config.yaml
n_layer: 15
head_dim: 64
d_mlp: 768
norm_eps: 1e-06
positions: "learned"
qk_norm: false
attn_scale: 0.125
parallel_block: false
lr: 0.00284
lr_mult_down: 1.5
lr_head: 0.00855
final_lr_fraction: 0.0
seq_len: 768
doc_mask: true
steps: 4856
MLP neurons of a small language model. Each row is named by its layer, matrix (down: output weights) and neuron, and shows model dimensions 16-111. Each number is 128 + 32 x the weight over its row's rms, rounded and kept within 0 to 255. Numbers have three digits each.
Before each neuron's rows, "fires before" lists the tokens most often just after its 100 highest values on Wikipedia text that the model never trained on.

fires before: "u", "ct", "ell", "ut", "ens", "un"
L11.down488:085133185081144125122174153116151111123098133148095084177131148117079212107148143111146090123144070099133145106156153147132124207078108154147144165108083183081133112189144096132128145132142181189129101107101152150093116044154104136134104149185145177152151123099141080070206080104088132090

fires before: "\n", "er", "n", " (", "are"
L7.down95:130113152139101122158091124156140105166122143119135067130046062125111156145128199197083114162105159132129139170161158166164135154103105152149114133134179208148102128184130069099178075088104117112154077167148098087168167192117178157114193032121155169094152090125120126064143072164141144124

fires before: "ent", "ing", ",", "an", " of", "en"
L11.down517:142133131138092122085106120184113145044136166114121158146143149115139058123197119177168115121164124104171147067143157146154124162144119081135107188156170119147123160101127128178100107136169127102070107157125192177093147097132084081137099116118149190140099158135063075163193108162145117132

fires before: "-", "|", " a", " the"
L4.down662:149157156097133104153159092128120156119157129134201132135118153078184090162082143157148128188118086124155103104125120151094117171170117152150174100114164128108109149103155158164056125126129131127123126141078123083120111125083149173112139149136177140138127152130098123099095168152092186119

fires before: "all", "ec", " to", "o", "ed", "u"
L10.down545:160146077102138113131144147139132142164153100166101130138135197094158151128122121134157153171064116099166131143172121056103101110164103117160097117092123083112214133162154131143144149104148134181123113131118123131095128131084105190185149098077107089111203191187098137140159176115125136075

fires before: "re", "al", "y", "t", "n", "k"
L2.down574:087129057112135116130138155056112139105108136129179116116128107060090145066079150099148018159150131115143170117147114105130125089151122169140115104138163156196137126104105155068120121107147111114097101126127110220136132143086116137080108154196148141156188157098144137118137176159145162200

fires before: "201", "200", "202", "199", "19", "orn"
L9.down209:088165109173176128211122165124119085148092150116129111138161136151150121178038131105080134165173089150112157128145123191039134077179129088124163118157073150074123119177196088139140136126125139140152143111135122145091150147137099116116157099097176153186159115103160117128114115128127113172

fires before: "n", "le", "ough", "re"
L4.down44:163122102109131088109158152065124146132124097137157157105138126104137139166133088136175131140100152139204186121162162155120114116184128128127117137149140185159145115198121073188155099142142125117149113097212150156095170051081129192083075070122093153066141120189134180095163182057113166089

fires before: "as", "ver", "lect", "v", "ar", "p"
L11.down436:130121106129120076084106140169130133080151086119083135128111120123106146146137120191170080171156189182132147123125179166094101109124158081134141117127133118151136059109185158119057139142161071102113092096164185184137106079109127129134139088132133158114165156136122172138160094064167154123

fires before: "is", "ough", "ree", "at", "os", "r"
L6.down85:088151159124140179121185143096171108095146133059127103099081128130167056157174166190188107128149081126091144180193172150127109095166179126121111136102129160129102137109117187161056161151090132120152118136101145121140167099098073130144150153125134111099210101137129095061077122077150137151

fires before: "er", "th", "p", "w", "s"
L2.down499:082183129092134125168183103166108130171191092150085151086181082106145175099103147146136118156166133123098155109082083130142058184084124130124162092146118178145120092128084119110178186143161059093130109052118183179112147119103089111173163131150122158095172187146132108124149127046157127140

fires before: "at", "are", "ou", "y", "il"
L11.down742:153097098164105152109144152084124161121159049103125161163017119097121146149087095145192121140151093113159164132151115140059089172101109173114062076099143089143168108067114136077103151138160106141094139159127129137108138120136156151186122182124129150062113060065108128134116065164126111076

fires before: "ct", "u", "ember", "ent", "ep"
L10.down347:174113176147081062167116089114149093092126168190076075136145121126152106111137128177165095044132098095156153132150137120140094159126154108078161136086124165093089084123168103145086127123134093145093091132134179130125121112106096133190171071117193078182115120124173125102141116180151131170

fires before: "at", "ion", "om", "ent", "y"
L7.down376:114104157133079117153119120084139135099125200122203067140164199096146122148144150132131090124161057080144121136174146142079157191146128149121166122189063129111132122120158086175111121078074156188130139118086219160115120103120100070144125089134110127182128073137158139154118089074110152139

fires before: "ion", "es", "ed", "ions", "ric", "r"
L4.down595:078128159181056160107091125150163092133089182103135103110120088116093103161159163055178105081123158119162091167118161109155086147177165147115144135152148102130156062096124184085141156127160171150095130063154112114127140098187111123146088163160125136130121075170171130123097095156136147125

fires before: "ool", " as", "ion", "ed", "ol", "ran"
L6.down559:150129094083120142113134109187116130189103119150121136141201096101151111159115150169073127133142142096076036140086172121081138126097148147111147130164137144113184164169106105113174147119096152160113050122162120147177105164132164128075141150127136144086098116122113136179085134099117172128

fires before: "uc", "u", " by", "ased", "ward", "um"
L11.down717:116027101138091086099154131087113109118134132158055129144136143135140132078104127108152128122153117108109128159083152119124117143154147224092180145095161184171143092157086099132086113070142149112151095088116135121171105158115116154113156149126144077132102133055156126121146206120136155138

fires before: "n", "oin", "ill", "re"
L11.down475:119127151160158113127167141146084107154107106127088105095141050095108129111119129098147094151132178176114121208119100167117201074170136156128162142159063121233128148129131159148096122162166194069150133133112161141135157156135137124133140113125093089112069140055147114119098191119122162133

fires before: "v", "f", "ath", "le", "g"
L10.down722:147093143128114133079140166145103089111176115161108123121136111103087121097149157085186067154127171173127083154157168124114130120056142178109031144178181185122182111136133164158107089069138144154129121075109083120172109134130106119119130180070132145121097180160111066106101153176102136156

fires before: "b", " to", " in", "3", "1", "4"
L6.down606:112144135054141166156153146139149209115087179127118096115137140195094186150099144119093142195108084098098093146159129125109140123136115168129144132085140149154158115161153101113134122101083059159127027070167103157165139126114120129108131120126143082120126109130091159170138106137192109135

fires before: "ion", "ive", "ed", "en", "over", "iv"
L4.down97:171096188124102081101163137163173144119079094124181129071081132117123097120049162150080139094119125125101130162114142160103143114137127096079103167149163091144166067163179114065081102133124115160089130146106149156097107107171149113139142155169223188088172137091115116093147050115148147127

fires before: "all", "°", "ation", "ork", "o", "ot"
L10.down70:123128013097183049091128101151080151102159111102072087116126122103192136094131132082183122176170171112175154152101123128085129126170108138139118089126147136107093130189120127119118180107121137189167138165099166069121088141082083134119109106073188105156123135106091125164154129130093125195

fires before: "all", "hn", "en", "ed", "an", "le"
L7.down359:100140187177129127170130145135117132099176057094132130110146090117128142146093067137130148092150140078052124188142072156153134132085167126213094159172178160083206104155177120160166127074120103071129097139167078165158085084157127081073112144137139156124105099098115085114180130155155180167

fires before: "0", "3", "2", "5", "8"
L2.down230:135092135140085176164140101159078130160125083163096184146074181135155108109119169168173136155132136147121155125132141103093145139138082140143101080137154145153152091085121119086101122110124096133166086125117101112193107165124158176145131108063156064013145187134120143098109160157125093110

fires before: "orn", "-", "y"
L11.down332:082123080168121175144063139074173133200145149142155129157170176097143094136098140136134079145119117119167111137134146122113108151194139170132193081134127158155138124188174127103105130157154164167063140125083112113098160087118131080164143073135096106124072077082122144071142157074117057146

fires before: "|", " |", "-", "\""
L2.down84:089150152173147107103084121108113093149133154107132135128113120127162136101162179173175141112162136161105115124089126042122139141110139156145149154166102122192206174102092147165184160098165111112137106064143160118171157108138097154184110104128130126147163132101156117148067176085184143131

fires before: " ", "ish", "s", " |"
L3.down255:091126134098118116151173165142081076159111150188111145119134126117155096110126186103129140106135155119090177172136139089166145132061103112140143121071169040076154164140162163146121050136108195100109149121132132108183133128139125148119165128068128195071162161129136081127113171097145092084

fires before: "n", "c", "re", "s", "st"
L4.down94:151114115094155128154101158135125133105156139149180143118142122115142063137172083159114092152119220157115088065129126084143174195120092081062127139030131154122101093152128107139114158077118140086124151130167122125082141121126145118191113124112113124138120136204133164129144159139124181078

fires before: "n", "le", "ut", "m", "les"
L7.down327:206126121155161150162176102134095138162187052133169118159117140118100062135123104147109103120081144120126138132069073179143156160113143064113149120147149120124131114202133113073069120153136120141136136133108099206123141144125123172167140089119097126111160116121149174093121154155105068126

fires before: "h", "b", "al"
L3.down280:147161177134153110103164148128119143189099142095143078116091134188084175139176104087134165106134088073105096102139135143140110175148067126129134109125100099128173140120138079131130152122135105117092140094140127124071111157116125123090144148105159164107124142126094129147096136168123158224

fires before: "a", "es", "o", " |", "s", "ist"
L9.down411:058152102186145065169138152176085121090080118137149094034201132073161113176122121064059142102130133112148112155087146154159125166085085154137109103076163185117166068090155134075097122193130128133115110130118168126115106132098167128154123147173163123089105156081124140123201102114155077107

fires before: " |", "0", "9", "3"
L2.down95:148096130136202202101144208121067145129111088173160188172127089109163160080117133121147154158147129173112114097109139128115195076184075143144147202107146154135108159142122104136100089126121103122156128162104173123193142155091100171164133110098169112148119154147154172158095120122122068104

fires before: "h", "al", "y", "er", " ", "D"
L7.down81:119104155099158151161128130096108137091099173142136137105136178102072101103144106156086140108150039134099147117091186131118166133155118156060091180159067157166067160114177152051121133153142172061184107130128094150106120099109138157089149088128156166142146151122138098107134116106110121181

fires before: "an", "a", "es", "p", "t", "ist"
L3.down325:100087100153082114181087072110095105119153164063146142137149103121168133133078141117109111202118124177159095108105097150195123207141094178120108083138113112134117131086124159142200093073084111170126113090133163136111140097148122098119148116139158156097110103117045144113160142032140160097

fires before: "ct", "u", "ug", "p", "un", "ay"
L10.down248:161182132153164095113125118119158137063085142179124100127084119087151179111090158103157135145137134146135155155150158087089183149152150147134147118200093149150163098117112073096151118129116187110134137085136165081131084103125070158139113161106133116105117133089160109129156134117067139155

fires before: " ", " (", "ord", " M"
L2.down6:174144135142172113108220151103158108154112159138089105110175121125120103089105167119119185140113153116109114126064065124086065135107115080117172172158157078050129169164143190151090170090113134152124079141154129162072122150115135196080120115167149105073124104196127090156080157132148162135

fires before: "b", "as", "orn", "er", "ist", "\n"
L9.down267:133109143102130167076114163134130152191123139058146095109062069067161099135099119157147139082092134109083085127115143134125121113194106205136168095098100167141137110153139166092105117105120096081174109125124083136104157188141135127113158140198163143143187101120155106110124153110103158138

fires before: "ember", ".", "a", "if", "ru", "land"
L9.down74:112157134183165139071135095160163132129152130078166060068092088123121181118128136163172155172087100153124093143134137165134105187107130132143160102125103102088102094100104185075148097135103137165132127156140134138144108113135152130130068106157167128140146146102163101120140140151133147086

fires before: "ou", "am", "al", "ound", "and"
L3.down673:105168096167134116154170106123209115106089113138163093065160091117081129120097146150183111130094147194088163132113169160100139156148126137137089154159222099180099114090088114184094142080146163120078194139093126168119108076089149140104099120130145127137130097051117133141130108143173079127

fires before: "e", "y", "b", "mer"
L11.down410:209140130117131180157116134152131109131161103114137109136120119109148106088129117183176121125115097124162109055129135170070077145147136092111179173141116070111089077081165110128091099141187093112132152130098168092109180184138137148097153103144125071113122153162083154162116188140149147144

fires before: " ", "ember", "e"
L11.down138:116133113143070147104110165116160108155160111121094065103118162135140123128024167225082125108117131088141148076156098184142142158127104172095181091143056157061117168097093127129152093159161100128123122167152197183066111105128087154085144128144141131130030113146116090106170114159141140122

fires before: "e", "ion", "ive", "ul", "ual", "y"
L4.down672:130150151155148125177155100133165201086132138138184120128191123171154168133106110134119123120165095157110103149071114169073158150127145112112041094153138173164124083127149115129129120088076089093069070098129095138105095148111057090127184116148203154142090082127174108134156134095057107097

fires before: "er", "g", "n", "'s", "c", "m"
L3.down425:100132085099135136147164058062178136134121159106156123148188129096090136134083178173061109106136115184138142160123115158110115094132149115115115132140127123154115173192149166106117096126094095141153128113115156114053179141115154143178156070079129084135094136132114130097097137110186114149

fires before: "ed", "ing"
L10.down466:091117151158143133059237126130140131162184175113155165137129059091107114111065099081179109112111097127177074096151117138119049125203157155122166148171135175162167117154151161116139158134132202187150160120133141184136121094142092161125090151108150106152095177088099106143144155147150059115

fires before: "ing", " ", "3", "ed"
L9.down17:155164170129145168100172077109140122130097179093145097098111146096115114119108133121166087062156122146153079136191127168093082153151085162122142164110121047135168172126105135085107133109082155120107127146161116157102143149128130170137095111096167124103126136102145145116127130137200125140

fires before: "il", "e", "ild", "en", "el", "ing"
L7.down745:107188171085113122100103126092075118116140115120140134104124117151101088156138145113106053139087177073146133113118144128101142057156184144098158172119076088087106134136142096174150127131132104150155104118159039092124151107140126089176230132120090132136111131102206150074179177141141094127

fires before: "-", " ", "|", "T"
L4.down47:064075121179137102172118132093095107087099175073132098180139130113171161152157133136149166149139099155116191138091144127126056136099199108141170146112156121112115110153077098124097060146150138200156080108148157095175194148136141175150132109160104109148173146105125087166128121141162137114

fires before: "ch", "el", "es", "ed", "ity"
L11.down743:108116138090146055118104125106144066147132176142124103096099111114083127105051151120185144079175092185172114169125128089177128094155132144107122118069081198157139136132162126139144153095073127185099157110143172104110164189116103141178113090135070148188159135117189136157158156116106156061

fires before: "ed", "is", "c", "an"
L11.down493:114136120166163153172142170171111131112095114090071157135143176054111114151145092107130033134125163089115136190123150192124089135168119129163154095124151126101170122188129135100171062086092123192082119112117117153121133123177141154147184124098129163093146120126094101116107113112080128068

fires before: "ct", "id", "ent", "c", "is"
L9.down366:123099173131093136078146181149129137063145070167101100075109063140103136110121193101133155128152113158106126065123159155150127152108123142154200210046152152123125128119172124096116078091165174099133125168153132109098147171089095132119068109125150158157122172158107131130118110139178164123

fires before: "7", "6", "9", "5", "00", "4"
L4.down416:102119138142119169146169136140149145096112183145097169101082102165154142162126112192089174093132125114154117127121053104093140105132117051109073134124206183108089144120134136052159140115080155108150153127140104060100124096133162111105099095126199088138082091105160118083078110118129210066

fires before: "-", "|", "|---|---", " "
L4.down220:126129107150109146081121165092170132111105153182118105159073169151115140126163158173124076189115171140163127165164110147105127146144155164156097122112161159120132104116155150106108133106109091125160133174101184085050169065173091150100178092152102135118145142168153140114110139059121119124

fires before: "im", "ow", "ed", "f", "id"
L11.down744:128124099152147131152077124084133100129162174187078135190124115105179081157112174152158179132111121162146150098134137144133150119133136068160157159066146162183061128104078096079132117164123119107176123093074114099152140118152074119149145078148103146177096133110125151093150138109149194146

fires before: "ment", "en", "ed", "ir", "or"
L9.down601:115163118129161176177118155107103126080091152017079115129165141107149147084170133106161089154205163087128131195092154116113118132086137131180094196145152144035055149081135163118074125086104107095159138173139141122124130142131150099151147128073118096107068170131108161090120135149173188157

fires before: "en", "n", "re", "ity"
L11.down589:157121081150145080130108119109130092112174101131179130138130156160154193134136115118132087177113085151068121104176144131183085108124074160140130160145109122152177111141097147139153155092173119123100122158084141108111157123110102122153151149059166125150132115138103133143111132094113084064

fires before: " ", " |", "°", ";", "3", " R"
L2.down562:152134144114118102169108148201116158147125126106131149095107157132128118130153118164148161058080100141115079166134161142127117124087126127132094167139144096164120122069146169134137172111140111136145142184111135094169128123178125073109146107106093100111166137139049096092079089112129141139

fires before: "or", "en", "u", "an", "ust", "ag"
L9.down39:126101112181098061127088113127126121094129150198188195033112060081087159100136078204162143193119117134099161131130139216154152104158137147135172144116112127156123122176089092147098147156160144114114162101106122086111147123094136104187144152139149123134129137099076117162113119168082127097

fires before: "en", "st", "ot", "ing", "art"
L9.down731:115095120109094069139187126150162127052161179137143096061128067147147116178174121080160107139097126136158145086142141159120165075129175115098098155073115135135127111086137138134069111151130105119101189137117170124135133073178115096195110180114104090131138168107152137156156142124154119055

fires before: "|---|---", "|", "|---", " |", ";", " |\n"
L2.down310:148157091152192052122158182147165161124126173143164109111129088153147147049108176115105176122129112111124130098127137154165134107142127112097132147090135112192136186093147163126172084056159138074087120054146118153128152058150104152131137116130161181123095140151140149114101067111091140121

fires before: " |", " ", "ot", "ent"
L10.down399:184102093081176173115156119160108073137232113118168123137146130125136147074106101074132168149104101093083120138148077103103116158154216086150127087151161115092129143169122111154138105131151128116082115077107122108070116120135139115136103117158108060110096182142147107135136156119167069131

fires before: " |", "°", "4", "7", ")\n", "6"
L10.down623:019089169081133110091160124155077138139118158088208118093108113134101093127158108130143096119124135126124099182166112162084180154118093103131115137095108108118143107119140125087113106131142093115166157113189093059149076159161159144098133181140133114210151111138120150144100093111115098125

fires before: "=", "==", "===", "T"
L2.down705:173112120125152145135158098112118183152116114124123084146186141068097087143129043102123094110119124169183115141135104167155143124113137134152157112113086129078098139131081125146120158162079127131159137161012196119161103214128177094095151137111118106099132105154156119156132179128192101149

fires before: " (", " "
L10.down534:094156143157198104109105163169166118166060149101204052148123090121116135115105144128180128157108081156084152072109112151050112114150083122115118075090109114193154075162103188107112120137119121166103117086109118133178192139131214140149074148122125217136118108105133112115110153081108096112

fires before: "es", "ed", "ep", "ent", "m"
L6.down394:084131118163121145159066131135110163102157124127124154109094148120098143152130137123125136130070141169090097127132101048138136137123124116124108095217126048148066191112110122109129171176160136155085115164104154129161106084140120157125115167089096162068160131166138078143100113181135151168

fires before: "op", "ion", "or", "ing", "ew", "e"
L10.down687:115121157155102097123081129053095112147193132162142125126063172125131039106118143142173170130169114155133071147109172148166072105125140174137101121115133156127098146175114104111138111084157117165099151080142130160079107089082089080123126105098109092039105125194133130158135166133145194123

fires before: " ", "y", "ical", "ra"
L10.down624:104071140110157113135133074170121202118086114145167154124144168101098168153103092112097136181096166146155116148133150163114159109058157121164093130120145123116061143102127135129161154184114140095130151169127185103143101125128167190066111064125144139102205174084065099118200138131087098168

fires before: "ro", "ion", "ed", "is", "r", "ric"
L4.down525:160105101088121056084158130164089117083133189128131157119120152167092098093077098077107113161109094111141118135146151184147223105178097133175073147134055117116160121113128151128150127203151127157173142062113180125088125116143148116150157166155162130131176133129156107122136158089115110067

fires before: "h", "b", "es", "t"
L2.down748:099151100164116092163131111111171123145141132154161130111166100117202152149190200163101172149063112124040147117166089141072099191101132069139108192121138063179137140121084214117103160155079185147080179093091108066142092100101151150176132148166110130187093122166119126144092099148111081135

fires before: " ", " |\n", ":", " R", " A", " C"
L2.down134:139133076185185165047124193148135151124123134128160125143087081107159080169090113092115206169138117135163160142108183116134144070149184144175149131080153139085135145092094129200097141093128127126161132171167104121177098176089123119103120155066084210124145147109151095165090103128082106106

fires before: "201", "200", "202", "197", "19"
L7.down552:164081126135132104094183092149168133180119102166173151103128149212113082114106183116060112112101171084121096161133136143157169138123159107086164150155136060147105142162100100129175102079081111056138110145097137128204146105109087141162074111067104124151114154132162117113119096099121142088

fires before: ".", "A", "S", "N", "+", "C"
L4.down597:148132127140082123116098144068142179149078151145087092166152135122119130147120103099084187125163128148140111100116091054161117098116123098109103141219169073138223176062103136156144104073105091114162059109150123131165106117131088140122108141160139155115101119122107141082135131111160103104

fires before: ":", " (", " "
L11.down214:120145194104139113202144125172119110138101131146162163093161169133154131084134155094166111124129115119142082077133109188130170106071087105120100126161134136127124160145046142147087126093105107134141139100118112094124104114130134124107088120145167104103096143124078076100151165120071137121

fires before: "ain", "n", "o", "ic", "ame", "re"
L3.down322:098082138136112098211151136177149107084098119196111087092114137161091179146123171137142151127126152132083101173152131124118147109144111107176138116146145144137137132134113221186121132092151083149145173118128098144139108115184117106069165179127104166147106109078123140043173131088136111110

fires before: "f", "ad", "v", "g", "ct", "al"
L10.down651:115107119070159125124142139136100094094178130166128126049186094108088146111142090135184161163153066105144167123095166140150128166076095111138146119190099135114106169098141082156150121185164151141121153117161089086106157112120172050128152167126059167149128161089070102081094171167124102131

fires before: " the", "ed", " a", "d", " its"
L11.down309:095125154065128084107138142113099132102148201123125140125078177142147144079096124125200165146099101125099107121123136081123137090160137130137084121135125186120158154073169117114098136158177149115079145111142152087099099159100189153120175084163132124070151175109081097087119150119052103130

fires before: "t", "ect", "te", "orm", "im"
L9.down481:123083098129174059153112060179129127187093148128169126121105141092157086144098188121128192164150118103122148149106114113044158085157134168125111125124109147097121138118141076140137129091124137145137145128137164138131121079123135163148089129099128082075158087106202110139188146100138087150

fires before: " ", "5"
L6.down388:154109109168140087080120132168164132096141151087105091174160137082104097141129133117108105131116141118076095149186156046154105147100188157128120098120160110140113087151144194187146115093091146146139080074196140120120143152076161110151134157142103129057062111162213095135118124170088126123

fires before: "0", "n", "6", "1", "5", "3"
L7.down160:123124124130139148117088134120165156128171084133186113200090164146107129151135121152128161163152153133091107079134091125130121065088138127167182109153149119176122147160134064161079061123110108095125058124106113141130154170094151104161146049134112139110136158135119108136123103134109080117

fires before: " ", " the"
L11.down664:120183135151143093155121113116118069099089109110127096088136136107142129067132130152115154142174112080054050131069173134078123178125148142074146118172130042151172160118147119145139111121159178152162125167157139144148147112113116141109063197127127123156138147138119122160117097139074125188

fires before: "ational", "st", "er", "ing", "ers", "ou"
L7.down125:134157170129110124070228110152074104134127053151128146187083108210154117205154116077099163123171114158081130122146154126073095145133113140150127112162164122082119146116156124098153070164099084153158110126143140129072206196059130125142109113088132146140154124155125135129093060130142113101

fires before: "A", ")", "N", "B", "E", "I"
L4.down357:167174155123178132161132123110114141088197134124197120122119134133128092067108159152133165040109167097211159141085152049163142152150044094145164130167122102097174118113154124167136144113158114105151067148130123130178088088157140136140079140175116144085140127091142147083110139096139067126

fires before: "ivers", "ited", "S", "it", "t"
L3.down416:117129154153128125096124131095145146137164088109122088093120137123151099124205090128134151134184136124183176133091146120150111154157158123141135118145122098144189091115120054111101110195170103160140115157175122176137144108144154167123109121135103070143140135149093103126096084117106167150

fires before: "201", "c", "200", "202", "199", "197"
L7.down385:191130117107128139124078135108187139171120152092116095152126165145176106148133113085076115145104124188111124072143191115131119155170173122142127143152117123107123109146132109091085096118133093090115169142164127056187067094162089119129140100113107063142082143158125099087095127129091105090

fires before: " of", ",", "s", " in", ".", ".\n\n"
L11.down122:110164214121138195185131072083139113085107155143167165137078142144061112138094096108136202106160165156136143113101125157137063124159130108087050077127106102150121106122176091080135137138116121135157119139147105175091116143150056141105148158135153124141113215080103148155149083093125120151

fires before: "ul", "le", "es", "al"
L2.down211:172134142145106229077058201068156134181132136171127160124126110122130175143159095133119109080079179093069099081155133106090160145155129151143149121118105084121139138137109111156169190255139121139165153106087111049104176103086062189053086143106143138135123122136152110142165100138059117158

fires before: "is", "ree", "an", "r", "ir", "re"
L3.down757:100137126089138195135195118103163178084117102182155114077117107092140136146184173118146087137135130130155128170124107168113130120198096155096121176120128088180122107156149135130090105085129089129118169149101189088106124107056100126045057116146123107125137125107094133126108158134085121197

fires before: "orm", "ace", "ul", "an", "or", "ac"
L7.down433:123139164124127106112130127104123110142142117095094148112192061104119149099188114096098149112105201144102160136124094139120123085162115121229098162165155161107087135110104060105131119082139071125150084150089142141208120109073109175078167100144125193143116189118077119139076147162102100119

fires before: "en", "an", "k"
L11.down408:111126114092129103111137145105188132117151141096146059105098117142131121088096070180136061116126105175162095110098163099117173105122147127147086104116171112124142141178093042108140167145111144149120132139088134121047127170113129164129101119154183176169170104130188147174121117054097198130

fires before: "at", "il", "ation", " ", "r"
L3.down526:113111112090155145155093147056104192144152113148141085125113085139158134111085142128195088184128091146107223123100176153120118156126061139171124104113194111154051165115141166156122139131127129146120116110171172122139092052153138138074121173135102115192149129129181122116099091183132127119